Weights of a small GPT-style language model, trained from scratch on English Wikipedia: 13.4M parameters, untied embeddings.
MLP neurons of a small language model. Each row is named by its layer, matrix (gate and up: input weights) and neuron, and shows model dimensions 16-207. Each number is 500 + 40 x the weight over its row's rms, rounded and kept within 0 to 999. Numbers have three digits each. A neuron's up and down rows have the sign that makes its largest values positive.
After each neuron's rows, "fires after" lists the tokens most often just before its 100 highest values on Wikipedia text that the model never trained on; "fires on" lists the tokens most often at its 100 highest values on Wikipedia text that the model never trained on.

L9.gate285:478486443425482514468545473444526547474481549525532575554501494569526532509433587464485456482541527491470478543520550478573561450524471470502484481511570472550486498477465475573516470448439522510512558568512506506448504432445492560499506545494517493583489527432427443459476512517466449427408434484506468474488549465562493460410561514536522461442537530481483576548498460485487527517475462528518516460467476477540463465478538422509486455534459528502463546452502524540467515488470548469524515523466472472489496503525512461482457479570523577488533504562527493514548534501521529472
L9.up285:509441511483503509542504442446472479515509498484513566459485497531410437510507540486445534476479544555517554531425547467487484445483491511461450440577561527565490534504590509481475481428554542530476572478524527526506457553466451485535550469571496498473486482481587518516480452535508572558493433490496527511458515513452527460529456517433499529470528537524475478479473417512556491530488525448494521538499465529519466511532479526501471576496472480561517427526479538474422509479532581439506465513503497542549516542465461470537456503483539500553479464522525618476456478483566509513
fires after: "|", "re", "Released", "–", "res", "int"
fires on: "\n", ": ", "h", "st", "on"

L6.gate46:519487492488485529464457543583510459471546499447530468541552517361536491489530564507610512470480542510537443498461591512520491413504524482503503490491528525443511578593557512503547522481519506538548479451526450519495525474479518494540497527492484426520556528475505535561501536507390484530536535521448528463517541536443434467543506502473511533455550543530463477488448518506627485521534544503509484568478494511506524515462416444479450474458495507520518545527512544560463480501495498556444503516467476470505525471482496591488490437505456501485483499489535468516540583535533535522
L6.up46:433538494542470533550448530469513523487539452521510541509422546449544606492517437527581499511457536419483512496451577497503509590457546443470494449523528444455529514449581497492536500533446496446530493511466455462467552480476477481460472522464528558502574516519494500464525508498467464513483484547457589461486476431497505526570482527464483428543437466504520498514541487508518547554515448515470512485501389536500512497541543510507522537549525557536469462504519550561495590517494501472490476494494445494502506520508495562560549558543601424556470498562497494507495574525482462487
fires after: "\n\n", "==", ")"
fires on: "= ", "\n\n", "\n", "- "

L9.gate525:483466455495487545511488484542508440519434523467560504507449437480551543499474472489533466527532451567537437448532529546506502517543484577429545493518565484507491479543498509550528449430554471540535435454503526453501508456454505567437480527511554486410446544529418561543497468512489561487498529507464501594493469454524576484502486481534491515530517548490506505544525465484480520459533528536543528492461520447470514493503426476489448589526538444447484550464448552514550516564547451515573558530538424473439569515491538558557536494503431576436479495512500518549491481531467532474
L9.up525:510542453493536500487543503609502557545594520477549580529519513528583484520459474506465491505513463431500521567481469475456560493495509538507508362492517520497507451512483506485418561458484433494468483464520480527491507468505494504515536514546535460471486507535478580577479515537461478493532511513462502450501483488495538509452527439482534492447508460505476438535431501545485537550526461478496454482478455530502423471432458533430497510491522481529540479518534442510465457467471478513470492423535539453463581550479505474472508513499432530501469605474479458411494496599462554469
fires after: "is ", "=", ") ", ", ", "was "
fires on: "an ", "\n\n", "a ", "is ", "was "

L7.gate268:535495508488413554485525522507466494484434543500480482533512542490491532506492449492543484486528463506497501452542475505527527530520561518504499488453469538515489498496531530517502502555429489448497458501489537486510457446513453511553551532569495526528447423568542540451487538567476509551470443524473560473465486640463489527505500521601550514499413493604473507418525479491564534454541525451452460488525489524481497555532497480517587460431555505435520480579393505497514538557461490549537528538511530435431469473435557465486549454487457507493527489523512464485517536497416466535
L7.up268:507525529429531583487539522530437594457507422486489472521549509551463455578489499508508482506570467416504506522481536572500568421487481431474470513518545504520516499479505478447545520474578480573504418483550531532508456507472457444474501501426534454554557542521528508503501520506507491436521480444487489437495525544468508485486487537520563469494427498498502529451457520424416507496478513501508545478427576501453560514532527553484557540539534430549483434444546540525514505478473479493550494469486503418524442514505495559531439523479561499525521454537516549512488487521520509529
fires after: " "
fires on: "| ", "\n"

L9.gate133:484533448521480545451505426457483602558473497490505448441550504535449476478519428500398542583496513493479443558486488437455501499485523521476492542506480530488477464543489578525518502534525453441537498553477559511575525489582429426482456453521505463528536554571525479525548465597453567513544404511579515539514567546542520509491508496482477491495464494505484448480460468498566521500569429506439512548526523517470514485489427465490493494517544475480507562482442512464455525468492477611451461558582476476475485520513586477530526510497510549484525504515463508518512488495523500461
L9.up133:452573481480434526507490389482438476570509429504475457434530462511504503535502498522462529552508509550569491503481503417533531496508478548508487496451441491531506484510460523534480545513513472496550530455513475488567459511473483493510483512513514483516567531511572522482546494468452587540531509523505585556472454564513488492570490483504457484551487518462512441505450483513490474524578506510423604528505575483483459563459502587487519483500455494495540548444561477492504483513546538429553470487547426540547452518455607475498448509500494492483530559488476507521448524480525488568
fires after: "==", "===", "."
fires on: "\n\n", "\n", "in ", ", ", "by "

L3.gate645:542507470459551476448500544470514526535545507438492559497521527477489465544533435484433466555497434536580513457498448530455565501461478494459520533467559578500551435417527510510465507490547525538478487439522507431491485458441464523435478486509555566528645474465430513432528494500488487518473503526454497538520521509557514515551459494460551494515487543522453505496571534470475507436418543528482494524460546494532485450614508491499581490570476464569529463572455500561587470507471529472517460467512549500503470480541510538470502508487530490534441543511506491457509530546535552518
L3.up645:543515519437567522490453436463546514525497515436539525489538495462459484423543462525481421507446440463486446533539546511480478576500503635479488498506500541523525531528558433441541554502555553470490505488421494515559525549440487410515542466497525503482585459493523554487535426539568457502374517455498499541491485525537497467470511495554477572470496454477483545485559497490424561457446500535443462487462530538514524485465500533529476494532490534482520504506490499540579560548448503462532494482497517511440489443534509482411486464469474405530479583455493496515456458507448538466
fires after: "\n", "ro", "Mar"
fires on: "- ", "| ", "d", "dy", "tin"

L6.gate478:562437492506484502489506493508452579481436560538455505513475481533545497470564438498524495470440579541482489473449576420469486445502502545465481488488513476601507533477436464530445447470518517456504455494477437501507534504516450582509526465498484537518501505439526571546504543516501480522422497505557483479402595472492568471546516536519440507508510464475568508503476443448533464514528527554485488463532465463537554553453580407462536482500488513520491484524527487540494554552496473432485551550484530525554495420461524553388525453497489517457405500484500515499575506465529534425
L6.up478:491488490511461538445504475445515585582469571494514518475486473467522467547538494475498525419536500505521509552487458495544524411483446538460515552549515501531518488509576434554501492461564505542482498458430499524462554488569499570521565436588516501482501533423515521495440552520518483441563540557471475489551475523533459515433508478552473532501554548529483494548472473532493478451483459472567481456483448481545447481479524503457519517562540473502434416418490405441537487421518487470561475496543503468556532504518454466404455433493515451484518487571516560508504577481510512516
fires after: "- ", "(", "born ", "| "
fires on: "200", "202", "201", "199", "197"

L6.gate694:465499469529575548494513442503537500580529516525481509504491457459551546587510579504514539523383525496478489527476474586516490485513418459488574570415467497452541513543512482525545439566490484567546569513525480424525427507434453450550590510541557500473488523529484543521409530475438451530498557539455505493482460577460464504576511491526529461516564512525483478443455436494548514508490463549508533493490426468452552545521475506490547380452461515510477596514506507464456509485506571517538480506558403504552486523535463508490447508516464526485465469544524477522520540481530499480
L6.up694:510470470532444435565491503486465511424504523487521484496500451521418459467509542483499462513474489451465555611457463516529512581551524503438494535524520467560511476507547573522527598450517543499538565500457483486546491482515532450445569495519534582524415518517540479509536506533452511478494437453510469551403509478537527591504489561547514468522554498428427516504549521514509454552538524498523464543426482477515491518515516443480527570468506429491525526507436569506475508554479475554542606491534492566484532491480485484484496508537494512471447550510462573523529502453480485546
fires after: "===", ".", "==", ")"
fires on: "\n\n", "\n"

L3.gate64:524563448507508522456416549493543526488501510511548475538440403519549478496513435470518570509488448547471508454480555486471498529486453502497558466519480472554449517543517546461451485460536452516494504518514509542572537540424506479493474551507533482510524463555503569567529513491474552602473476462577478500451507474499565576538474515528498495547466455570448475529590450439525468481548505518463476466439555525475432495504486477498553519540476505490537482501481483543457514522430523510505509470465471551438535498462581474483533546436502459569478560493585498553465415488519531504
L3.up64:501502539527501518471489568430502494562531435518604476458463509501515534500461496593488636421511433539524492459500588526530486543475495508502455394544561531515475506465536440461471526527426528492525568539577519455510484536434549565475490503492519512595489524479503518502542473558496421585483459521496522492543468459530542516494538502504528459513536446508470486520548477456449517482489487559528497489481495493513446516532536463539490591484470491522525509524472478532454593502502522520524499413540508530450459518520527479438535476464537480458506580485542594567467485501492468443
fires after: "is ", "was ", "became ", "V", "N", "B"
fires on: "a ", ", ", "Nov", "aj", "eb"

L7.gate26:507433462535491478570487501497521548477493564467500456509544523521489503431476492449459429485533465543503499494494435519512439449507488550496499492376542519482493480500467438574499464526469461497502505458457443431507512479451473577498469492481546467455540541448511539522426586480545508528503556477514574553487552403509530527495411532544490557502543501466481521470495518462492487489498558460472502542597462475580424413533472529527571485528538512537527461404484556565501571500480466491517476569520490481570481511478554555490507477500522551528424523507447505513556536537433544496
L7.up26:480518477522516508496500569545437531504522447386522510457475544417521534510488527492556517495472541444423520504470477464448444538544475419489530419490500455479470505487506532536531475475525520469475512452438530490453471548535516455572443500469512506423518514502410515532477519428420470534472512571404522554570504525519502512518567475492563522481436553511520487460552477458561516489470466577502476453479528472437486481402528483500521449466467513504478567579494431533496543483488425498475463549491551464447483502527548431485490484481457493566470479507473463422496566503431483520
fires after: "\n", "'", "he ", ", ", "). "
fires on: "- ", "s ", "published ", "as ", ", "

L4.gate105:529467429490475520525406561565473480472549523445571484471491489498501435538483497467496459454529467475500544530563571505523461461502536476500508450506481452531497528482510484466508515427469525525504444494504511472457463548437482480508518589383513556500562538568462526469552526533444456487475488478475543465438498505522456550437493483438470460564497447550486526508504490491543529517512533439454525574472439527501478508455422476404549532570476480498510528445492513514459469478484427569495493485539475526484577523462535514531486443435491413496483446508491486490494528479425532575
L4.up105:472497512534447581488498417437461507562434475480515529453538513477501523432514471488561514566518495550442485527523491428484429559452468488504540511488482506520599518515470541567522466505536484609514566478465471493512475503462475544447533464548486498484532457455477491496460553553521468565458522520406554514562451451542478544544593525516514555473481494535493462398475476501461560410495478490491564484427528517463499472548512522496538503529493542511513483486577482516531467560498487560539460511500492450453475461418463521500528503445453452419508526495472490404559465513479488495
fires after: "=", ")", "=="
fires on: "\n\n", ") ", "\n", ", "

L2.gate309:397484478495531480423593483547507426484527481509498514536460573500545530483515473436504405379478526507499501517529502525465488453480545475458435540485500508554494537512542485504477512555556550505556502493555545441468535500505563579486560431495544520455504434465453498520491450465460490517408410445543456589474543552497562476504530512444516503499549534548516440477518491481473509524486564513477535576463485454472473486509577521544495428487519506491497473468453503535523441472521443511482493493508561558541509516544419471508473495516552520485473433590436509470529613450478534508
L2.up309:528491529443469430509539459590429534516498473550508498421502536455501559474506466538582586487570522499446466458481505490387488474547486459596525470558481544452571508444465509461511468477469445528472495490500486544495451434575528508478557539515506501520527578499525519529449503539513553514555505481519504490508560517522482476548507528554528542503506452510490505532454451544508487509504481548542563511478492509501501447515480451556493489406422508576511505542457509486506571501488501537537461515517476505448521526597509464509568506509539498569495446485536492490452533482549410521
fires after: ", ", "| "
fires on: "and ", "— ", "most "

L6.gate248:536450466552457487512543475514459488524536544496588553510552454466535556529474488553521457476486529533476499555538505552442508472551539507444473409488491496426553519456447582495486533542544550524535520489489538422533527489507504539511528443508469496510525539467491576564487623547483491456468515472522543501433521455503512490436492578515430564540556516506577512427452482518531464505540522488459497529532510467488489484472448501395483543407554525513546454401556457514493480515463522552508484483479553575539492451504540527519505477448468473508454445526504516475518502506503463513
L6.up248:563464445436523489521471568524481490545507570474462537509524486571480487503499537534570573507429470539488480478474484526593504457471523550474456524530474540451506504414402520488502459505407503567506542489484435549473572542582566505500459550518552530478491498479529544469516507501483464516523486455439494534482499509444531493434478511527429485494453515448538501504492481560534464477443539508523637541486478354432499522466490538523509550522485509490453499478469521471475518419498386545517543498452505534492466514527467416521459477452472515531486479532472562540400549523480551470
fires after: "(", "- ", "| ", "and ", "He "
fires on: "200", "scored ", "played ", "199", "197", "202"

L3.gate377:555554407486443480504508480479566540497449471517503486511502530519481541423517453507480546483554479579505450438434499537470419521535443560417464473471520474476528507503539526456468486481606494449457478530492562564442504518529541476452475503514459443493553497489486505520520517439556470554529520511492473523480587450421549493495523480454629493516460475527505553476468477472483554498440476537541514530449509492493518496507472515574464542435566457441498538543483512481491465475458544507481494480487456513507487468451447457480471557451465496475507488486532468429549561541521500533
L3.up377:484497483469422473510474494490455503515422462540444571455499436514572483432490577529474520491492528489516490472504435548474574468578479493507532563492505476553444496465556457519577448472485516495528470503452479459508476536555589578525443524526448472412524553561515435493522497454444463558534493485470502541533451473482436494448493553560561477569496510532434528453521501509570537491475434495423499486534517546583372538565478446477478465486518507507513496490513509587500563526490484492529490525510491531450528504549523415519612542455504486535508508572491453497435521502557510542
fires after: "S", "U", "O", "T", "J", "N"
fires on: ". ", ".", "pp", "en "

L9.gate647:523516444452569537459555484502536497530512452498487502547493515557567515504513457531481518565445496546486476508449561528531507548539511444420522490459460504559549494538548503541470484452476449540490443472505561560510515470503490485448465491577513453507446483453565446496444564542451476530540470487593545524479510540453565483485505493426404509524533489518466448437486513542539499432523566531509509540549498520450555495518475531396456571481556466496506498495483482510514560521502515510497579532521499545564520571519512533443487526518537587491471540499425569496482499506566459530
L9.up647:540486482449483483517516451519462454597496485478487570571481461455453460474501545451573574539474616530516547564523470533509510485477448427479469533472613525580491530518535491502427542466533445481535487438528553568514479502561473520466563540502562452506520552438480513476452518562490460455613458482521513510419512465484508508464503541455510581521520519570458486474512473520444478501490546500503528589411415535555527525400471534442467470447536502491555512485455515485500535503503451501523500571479560529550528541566449478511487480536504468539451516499465527485529486532507512545
fires after: "|", ")", "."
fires on: "\n", "\n\n", ". "

L3.gate194:528491521487438471565477428474455519465460572550572488499497469505527576503483423505505466544499521542532458471512544485510496461485500529498481446442464531547479465458553524536492503433586496605554482508498485517512548539551485522511510455475504501467501551498460501464487507575488560439493500514520539494432478559515518520506519535570516486555546563478527548489523426460595492566494455413438502537494507504483495500444523440514502522457397482444528583453465535522513494506528468535459508478537504512538457506476517463454500382526496485496518466608395506500526409490529548498
L3.up194:530538464544490535508501518535485474501452520571451427508487565534512440503482436523509497520555472522463581480545560499515520507518396473482458507544460495535507544503469461500508475502490461391530502463442451482491467479452535491453483448532501523473462545521502516610543503573569560482493483511501468443545510529524570489518551590522552477452513512584549485582480540543487539473525496526564461547408480467505459537516525520514448569567497564494554522563456452559525501542494455502470496511515468450512508465505489565455483484414519563426460474546534525479540530581440406478
fires after: "=", ") ", ")", "was "
fires on: "\n\n", ", ", "was ", "appointed ", "is ", "elected "

L7.gate284:543507479537492481512450464486596489502468473419516531464553442482420472463534444453487470489516423455478496426490532359487511500551472535465542526511401422584584397510522552510500517513484506541459518483518459497526568484523421500476457520497533487454621426515544526421533462530543466571490485481505478550483509549506581469462526515446464510509517461513540502493477498497508470470442529502491479527480487567545496455523510505565623483492502466501538520502429491493479543552478588530496489444521528510563536448487502561449419477502502490436515557540515513482493473499506488518
L7.up284:573469545468504570354547495497504495480473570475593507490486486509559527489484528486522486531511480495444531518540510509501432521474543500506494505495515546545541500501520436476529508467505486424519516543542539532579481507470509527560539403478415500494488420524415440521528496470518478462472498564567557541511470460542470511471523531486543513526466519452424469447510462481442471464469530502479444459582564491477522464516515491561500528516536491531505462411493423501529433465483529487506538519504464539497486551481476488482492516393554487475464473492487493425472495480496473554
fires after: "\n", ")"
fires on: "| ", "\n"

L4.gate67:483588460495528511506516490499492484496597470518521514518553529517548533522506539509534458441476394431490522459457433487437461496496467466548556499566408506519494520401532492443438450549559558465511492528437510486427494552499470456523544628536510529450514547476490496556484527512533512515450557441446478548487525488549526534494508526494434516519512553557462538494497473448545504502528473440460486586456491516522576495433519446491576499456480448506507508487504548506469545540479512599546453463451480577517502427483534553569495561543535494485611545483551512522487502516549425500
L4.up67:491576569520556535506518501541497493548489489515538508522529563471517564463450485542482402470495522516498528427488473515548517450387523536542514474423504459448563552524534514518429521520466480549483502444443450547471577497417492475552475482482474483509514454487514510508516519496505489452475488500500524486467558499527501436514470483480496464513552471524497481557414505463512455523512498492464452541390489547563530543458532421452541465537533492542512541527475493486544525484512528452508507472504635453450550504406519538478549427468510422499505491538576538513524442518549505497
fires after: "\n", "\n\n", "is "
fires on: ", ", "a ", "F", "3", "A"

L6.gate702:501509467477420502569536524481564434512484462598490552441547534537508465531554506515491492475469519459526540468499472519453505492519595535473508477562543446492470525517489466494514432578469607494609504556540469515432480470539467459567565504513493465496390459544457485534512513479510544573523499527502401554424575538500490449470511486585509516522550497493577536484510461473507528534437487596498461514473472471476537544492456444458488520507540506497447436545510467462563490511490466500500512486537440500517507542469468522519462446511550525543540510587483468483489520456563517521
L6.up702:488464489606492466517564472540572453529502498507478519465543438517485507475482503506567524564475471427543488457516499523463476594472522470464537449494503451513492437469478519446488425545461491519538438510500482483573409480516513461527505465480536524509479500478496488546503499479564468472502512511508541659478523521506507467512545511553547562486489443514548554525487470466427585530494546450517428478431454548525504504475512444495527479507458512502500475498490484469507507518576524379529559481559547466541509565530468586522419512502432444551526487547577495504406494458519526502
fires after: ", ", "–", "-"
fires on: "as ", "and ", "so ", "with "

L2.gate97:510537522465535544441553523464596485484480490429533511556526503520502572473471539536525459463434560529426523508526505507484439455589515590500489525589549476522557503469449458411541484573495442555473494499502441481526479560459509507534532521481432487514440489494528493505491533496502523464573543466470518454538453509533550457468483506495445569521449591523472506533503494469530517512482467503472580496460562466539483546511470536484498524577494506470495524520524517419506541501507517448534426486457493555537529515428454565549508505532402456551494446525489491537543507552523497437
L2.up97:468508511468498396446577562456506449499580517586513457467460472438459458511491501453515494526554508471534479535435504509487541460530459420524514526465472517555497496465469490497509541416543449532514544499504516546532474418537537472524517456501547526476533468490554494531410574482463493521457519472448517503481517521513514532521514469532566529488579449498506495471453520437510613453431423471492576475496419493499524494501525506480473507463520445490491495470519472492445540487486486462463572468486404496593457518503488499482447583498467494485539468584542446449483531511504483554
fires after: "the ", "=="
fires on: "196", "History", "198", "201", "199", "202"

L3.gate364:517467464437487514441545377475522482456448518536515509528515455443474491499453472480472485516525465518520505475490569466478498497547450544452473475485527479473471533575467441521501495493424491490461547458508484463467539491418541448456411505436648489472576534513566566492565551507559498555536518542428450493410571545510566486530545515423538525521548526518419493440530520449494466432492516500506526478478426511446518492567466475476502498480545502526540503430542493489536552555588563486467459464424515496470519463454486500516509506526489504485446543513516545525478538479483489448
L3.up364:417432471450524504530487473461536446545533462513478530516401502524566516425497416540535470518541467483462510502487435433458477468463555599491472388490455535425391453544477449514571546448522543505521486521512491461431462543503524486544559531469568485508526478469462419513552532518443507496510518504561530525466546548396513616493527558533603486486505536485453569552553448542540524512454476499503536510490490496488520467590512514485489523563474521434475427407495491508427497445502454514550465466524542459462518506549519511503530510570494470493517488511469524500525488474477466507
fires after: "'", "was ", "9", "F"
fires on: "s ", "de", "–", "(", "as "

L3.gate301:552546467586490544500484455470501541478449538456524502525508491555470449509516486489447530552487551524424539471457527540493419473458494538462545523481478432520544487492463517542509439530451483531445497427508541491520500456509514438479467509491492443409539525519503535482515487525493483518484421522463515568539516520501572507555522431459500507531421546540500493519575408518467487503435503480549410393458586481516529509492469542458549553452579643511494509455549494538488572464464505489515514526441466478515490472511505550474547469514516507437468610429493440534501507562533471542
L3.up301:466489480592515510552522466438539557508440484521554460557533469570548489527488583517461477517477536501481546509481566492483521517537436534539578485522481434521522484456530472518522525504437564498514494474439452481536436455560518464505522550474462495496436541493597431450521475483475539412483507511512551501509469516483508474429469561586464583508500512503473413515476482523464468493505395559455465507531515547550597467507537509454468514424594549577436439491517473569478432475528532463514498530572452485507499538497447515489468523487454504467491496447546492506540456534407414465
fires after: "S", "O", "U", "PS"
fires on: ". ", "V", "is ", "W ", "L", "S"

L6.gate685:478442484482524509509490466548475488484525450502512482470548501480571483465432532574460491598531452515519481525475516490500469496552588448521459485570512491480503527482452506387534521484449504550505490470494487541520553551419507549552452568521499498516529491545435486539510542481539440556574485508446545480511555471466455602506509453406402476537561533506457487468533440463488503505485485444452476531512549565495570499478455480482541513498499555575567520451484484477400520543429516550517467485475506507480607420571481483571464492534514501486544515525509559531454562491499457553
L6.up685:455586528437518471512574509513496546461456479439572569472505427497543511509470505404471468482550515472545464485469482461507574479541543567481509453460458545545500535520513500578503474494499454485490480502530416552472479501547571486476490578521494459533443483488506550588486537493397501475449499530481457507430532489548487512469495479553552496551563469560483536478432471579462560554548442497463519563477468506569442439538502522501489534483460498539532496522505474462449496491478489510523465496525508466563517506507466504482554546537554434434481474474542497523483434527495577518
fires after: "is ", ". ", "=", ".", "\n\n", "=="
fires on: "\n\n", "a ", ". ", "The ", ", ", "A "

L7.gate184:544471414458464469489483538595426486543518469531493470483550503519551504579569528531536514518500474514508474547439543542531515533463480521506528495458463455545451563467465515555481509578519455553471492531541479483558445558516524413482490451523494570510504538527494535499482527481497479439542517521526536512413529509438419485468548541538456533506524541472564469476436473402534474499511409412448465518521560497514437510453523454447472458467491458481527475513427477537585499464494544486532530489494455425518534458447519528475481538541511462501463481514443456500493477498543450505
L7.up184:553396479439416516539517494491535509512531495515539521476528466506472479503504526453531558492468511551492496523441543550530483523451509594522429623542458493545530505485413462509475454467497507520493473538485554501519533561528516401513517494527544500475487511445474486478499541523398465432502616481461483451438529507432554516493432470457485433525504561490511420489509459505543533501513470472495461509522519449452537571468489457501438474498553488476481470488559513484533498402561434505571516548509458517578483524460475512433513452458407459461475540488479476465551430521488522479
fires after: ".", "|"
fires on: "\n\n", "mon", "\n", "An"

L2.gate293:410570465558418504497462480486563494438445480448536498446581508409481526444471519550526468488546466476499570480512510484432448474510515533451449532507516572532505469500449420473506432512577545505445444495463447529538536468452505564488451515481568496586533498524528555493439513564521442502491436498490498555415465494508583495464453490536497469557427570513461468484513537476448539490479475457445550504482443494518507521514497522503584518492507500548482595501488504537450500538441539550482517504577524490507452498457479536535496524541530503494486447535426487489494519495558456548
L2.up293:376501518565444464525525467504428549476470413443468513439462572416530489530540540563496509490538547481538430456464527423548488479505473522518464476508474509551577512443526489515548495573486537505454449548536433444529498512553478616524480442522532462494529488598533457549464469545498528465564481498549486476523508519555447529509482544499516519480549523501513479470461519508421509521503502450498606485559454443539539524454487468455544430470461598524471535499477571541425490521528532492525510501502442507501496463477495440528398528520499492463475498550535442558475553398520526489
fires after: "==", "==="
fires on: "\n\n", "ates ", "ers "

L3.gate413:478530504450437472486507560463525519578561514473516534482514459510534484484560500464443514516505486427448523573546572488482512534547549504479481463481469389490471485485468531549522482491502482511452519482455468535480498568488490452522503493544492557514494539495504538368439478439467531546478405481497497473519480484480467533506532430480436497488591454503523489473491522468520471523487493533486424522511588463428388455463463494481542466487438562578500479501465497424465432533414572510500490528566447531482499570491505548547487531530488476531474484526560471510498391504557523473
L3.up413:516469548520478445529501498482486495588534607518535485511534440483591507554532462506482520549504490479474471481582532428478479559501570426494449456496514412486527467492492507561528458531480499460407510509517465539471452490484520501472458517494466519553506497515485533401523437460515473491547494496528525487490439476415480466490522526472481451513540519557491499541535569467467475519542481494465487492489559458518429533498472545571458528473506574623601450557433489498502502452436523484454453542548505489559457560606510457481468558525500500519475489514471403551417428536547487549
fires after: "| ", "(", "; ", "the "
fires on: "CA", "IS", "ID", "IT", "AT", "NA"

L2.gate551:477469489494471523532498428538479477483486521484542477489520553526502521495497538514419461472511470476432450461530514504513555491466588440506483413574513418505541536489501489534496484524565575543566418520560570530480561506523452540498634546498524468522496512518480461462511446504430512426583465482539570484427548500558474512501461554543492483520456420453460549489438528478506423517472478495494501503517485552492492547482548433520492540457428497475536472482456541547488479508467474546478538549493528505519569588508522498440447438573479537550477549525485476483546449627472516483
L2.up551:480541442484479523556477537517422546520530509531491411450535534446481447534479528485490546485513528441471471522470448567534589491566524469479517441539477548530526490514527484528469571495555459515446495432501491509461497510497492458458535528560541503475544478522509513576516471427524491528474453522564552539510545548456427493421469480558469456549502532503464533430516440496468497528500507484508505530465516552527486419456505565488486547503576573570521534515496535530520481445502493585528603475565533489483556486496450521516509455565489592575438535511491531445498523520525444559
fires after: "=="
fires on: "\n", ", "

L6.gate277:478543504427484471482550476370497456478540569511538570527537444456491481437420516512476482433417476456455478530486518527545487536546469554426525470438542531503550509532457456508496559534441436475540553456507504474452497551499477510550470488443483521562432446482493465461486463455548509571523535504464523481469525498521493488468476527496492567515499519550517558457540428495467558542511419513471475450519465510431478532537459477476493535487474520487446516544516471479485504458489446493512489422489428513527488485401482445509549526592548417477467521510513445499501516509482468522
L6.up277:485488441542487530393529500435567473497436514479545514481446485572442427437454515540589458458475567505472484390489421448528521480415483537496490555517399455519514570396512459469481552484507456561468548561447532534505448550466543473515508556545480484470561510411488471502531528492498515523429459547456522495529481461518473522472459462458483532487494500539589455507456484475523554475491449579461518441467473490482464535461507433488419458444519527506461544427483523486593557495492532537540474528529535500534471529483505477498464511462469509507537451522535544527432495486556499551
fires after: "the ", "′", "The ", "early "
fires on: "199", "0", "198", "196", "194", "192"

L3.gate103:483521542508522503500518464512550472498510522522473572510591438562483521507531540531533436417479502458458496468521516555523480503445524480507485514380478528443513579523464468446544523480602510445510519558488471516471524502499506456529530534489580491473493516486474520457442523522493515479476502444522525483532520564469597568439483586466509443522525450508485477505422486542520509566473435512517500447417485460551487422523482553568494545520494535524471444451531469477464478508445554499544424499468428605484458503510463524529544500474538515520574445493502467414527466507502521473
L3.up103:522562478523456442482513477482385546520451506566503472467474477501444495494530460382487538572479438537534490452489459512472488488544459498473453535449479520576501450501482517499469445527506452515504554511549481529505478502461471490476491482553553439479515471552530512528502535502496493509431503449594532466478528554540496490502562575433473404576468501548476516517485480526512456575486508526516554482449553609532446456538562455533524513520493488486531508578517465531513554449462562550524498558563494428488545499520542554531531510522466481440504553516551493545515438438595517566
fires after: "1", "U", "2", "3", "J"
fires on: ",", "."